Part of a small language model's weights.
Size: width 320, MLP 1280 tanh GELU, vocabulary 2321, 15.7M parameters.
Training: a variant of Muon for these matrices, 6286 steps.
MLP neurons of a small language model. Each row is named by its layer, matrix (up: input weights) and neuron, and shows model dimensions 32-287. Each number is 128 + 24 x the weight over its row's rms, rounded and kept within 0 to 255. Numbers have three digits each.
After each neuron's rows, "fires on" lists the tokens most often at its 100 highest values on Wikipedia text that the model never trained on.

L3.up888:111110133163108186100153113133132085154148168149098079104101142117135131103135119156133104134091135143121148147127173143179133145116150143154111103100133156109124154056121136148116148137111153131152115098133113114128082146111120102169107102134093110130184102151140119151144158139161136134150121124117105145151143127136180110136177124170116136125127128157119106113153161150157088078159142079134186102119114115171121150080149152136144107116140124126140126153110179144142157155125143112107126094102139115122110143115120156117152129123113134098146163104115147137070108142155111168109115139145124137060147154122160112148118153146126082101089169160135141113137140119118078143114154123071144136119124117158120141126092084079136162138107111160121135132106153147150132118144138
fires on: "ake", "en", "ep", "akes", " of", "'"

L9.up435:136099115145153101135101176129172131174138098089077142180107106193152119127143116178066115133133125135136123168089129131082146123073142129132130158134143117102149117111133160128146146151145125134105129139130117142138106138113143085102126153114183136122115151161120135156159144123133114113105117124102136144128115125144115136130141130117131141130186124131133137075149127186082084153156126139147112185111121128127125134152088110142101107123144122133070132143136083123100138129121109122134138145119200149121184150120134150124065112133095125076144115124096174100113152111095115110155178135115157121119124134138123096142108109109090091153126141122143151107114165093133094175169107138132117094097134103132112131106115080138146150144136098103133120106131112126119126137125162
fires on: ".", " Ad", "′", " George", " Michael", " Paul"

L9.up789:125137148122121109144146147084136136151094154106127099127114126141142117128150124119132077108152161081109088120139127135127118101102109110140109106108131132107160068153112135133112152109116132129098123131152099091107142153167109098114117158144141129148127113129130150141157149145101085125118120131154133158167106109156123104176093146127124115097215117155106099144084162147134133137120125113116109181136107162122128107148125131114119137114124138072090133108148112081160134150122114116175107109141140136110163121123123164160092115144131146117134126153186137154080127139108135147124122156140136144129099153119119150146095157111158127175154173108114146137144121091124139192146113146085134104140131150104131146152170123137106126116150168132105151129096098124172139104115078
fires on: ".", "°", "ie", "′"

L2.up759:099118098121101156055147139106153124074166127148118125154110185180120122103134122142140080095154121134132166139146098120080115146120122155117126116097125078109112164124129138147134159142145111092117043173140101136119082104165155134131126096129107120171115132094193117151140131158122089147150156129138105130116097137130150161133118139152120113151129134137154106140133145104141124085134119111113148136103092115146119109126092143084138137114153144146142047129126080146132103151164119143165124101126095149153111120127127102100082148124160130123120119153135157122128147105128108110118075173107125075101126110109151141111126152093142157127172134124116114101144114117162125104094143126153135125139148168111098132119144124165112138142134159104114183113126162134102146111130118
fires on: " them", " it", "oc", "ob", "ess", " him"

L4.up990:065154094078128078114106140126135091142127139134142194085099171134145084127130109092126109185129099092149109151109156129095108107108123134150119136137128149123123127122144145133161112083163136130117132103132149089135121083133122129121163136147151100113171146128107119100132111172135135176093140111116175165099170094181116152152137135127169126132124113104133085099154074159166143133152120131122103123155133132117134138107140091140091126149170164145139142103132119149094131130132144132119157106107147131126160147152143107094103109135097140157110091085124111144149145127118079173113124164119115122152114126152143105156086110146092133098138156145128110117111114098166114110193130154139106146152124164092133184118137165141127142192114127144132118094135137068122106136113118
fires on: " as", " of", " remain", " dis", "iv", "ist"

L9.up818:164110153143146144170142167104145106133116143111092079104108129113102133111118102137110087122134166059122120153102153137104105140137120113120150122091124143102128124162174164145167131128171092162087125137138150123148128118136112149164108112100115156167101116144109106162143168115136161107094140128104178107143141132160129134137107118125140123111126071125128083122110126117101079146149143161104116149106144127115133100124115158158125123116153156108136104143149151117169155142127162112125122119110151115130172096149132141123124098139130154137159106148114143169148120119099086109123129125145108131085138140122127141135138125122117109138120102141139146125127121130137124136164058159125123098138121163128139118153112108115134135173137171066119130117106111108084116075121092
fires on: ".", ":", " ", "′", "°", "–"

L7.up36:147128127107182104150122121104147167087145116136112125167102140096122097136088187125170116120135128117098103140129134160156087102159133146130072131143112119135158119114108162157144094094120097130138115092128155129109144120087150133114144129150127103120124109141091169119170148117100115170152178129154098140080124133099129100167092119140122152106077108099104143114112154075121119123139105158110133105110155130147100158124157112180157134123094082134144113145120166158123116123117112169123071140113158166178105120141123087142142136140181125123108140115121130113133142120105079124133116134106136136127191165150093094137083181166153157104139141091117129099119110137149095138119136105182164118149108148138128134111167116111138143183116100124129100166119104101132157138117141
fires on: "at", " sub", "ub", "il", "l", "it"

L9.up161:105167125153097118092154152116125140136161130152119120122119162111124121135108104184068149156137128120165120080126132149133149151143127115107130048146147143119106132121109149116112119141112107146116190104162145139171119159121102119080122096127098114143152129198121108138186158143093120095092168142095126118102120091155109135102108153104143105112104155146114146132152121110134130176155131142154149163118154148141107123170137131129101129125098128102165150105165127121107084148162114135123079091133137127122171107150100124079156098103156141093138154150113128119146120119127117163166100117170103136155098113112115115148121134122145150115089071123170122082128135132166129121143132104089118112134108149123144142110135121126130140105153092090082158131160139098105142107107093
fires on: " H", " h", "os"

L9.up280:131126150117128092145129107137122132164137125079116133094112125142158139125128144171128128130082137150105135104149104131123144151128144143108134171144155086119109068124127146149120144154146133124152099080114128106151097128139105128107130158137155157124138093143138138174145109162129137149133096114141124087116089128113136127123139153128141149114129145137148101127110149131127144134132142146141130128135114166127128054101125124098086148129114129107162139114151135136070146125141138163101058107104096101134159093167100089123136173151154199101135115159169095163154151122162111160159151101159105112140166120130102124149148115078134139133091111160122141103101123150137110094191141136139116119113102134119139093164152119134126120105110099133144154106147162105130166156130109
fires on: " H", " h", "H", "h"

L3.up271:138114149117151136138144125123131127165126105130149122126123095139087109134115149090127121088155124149104150118153134181187154148138110118139151136116110127155122112134106127132111109130109120122123105084133129077117129148132155123148159081144087123133128104138101113121148095105103154155163120155152150122147124155116095096146121123120114106131084122112137120105112153090109084156136169091087111119104121087140164145151145121167132145114145119098106148091127107136125092121173131139143108146153143103152115099112149120118115093102120161110141152144134100119106111115098126154175107175158159147163168163110138085083156144157149119099115165176153122144123124120120067116133157093095123101125119101161095183126141105104117123167148117144128142204152158156102141139101117
fires on: "it", "ut", "r", "t", "at", "f"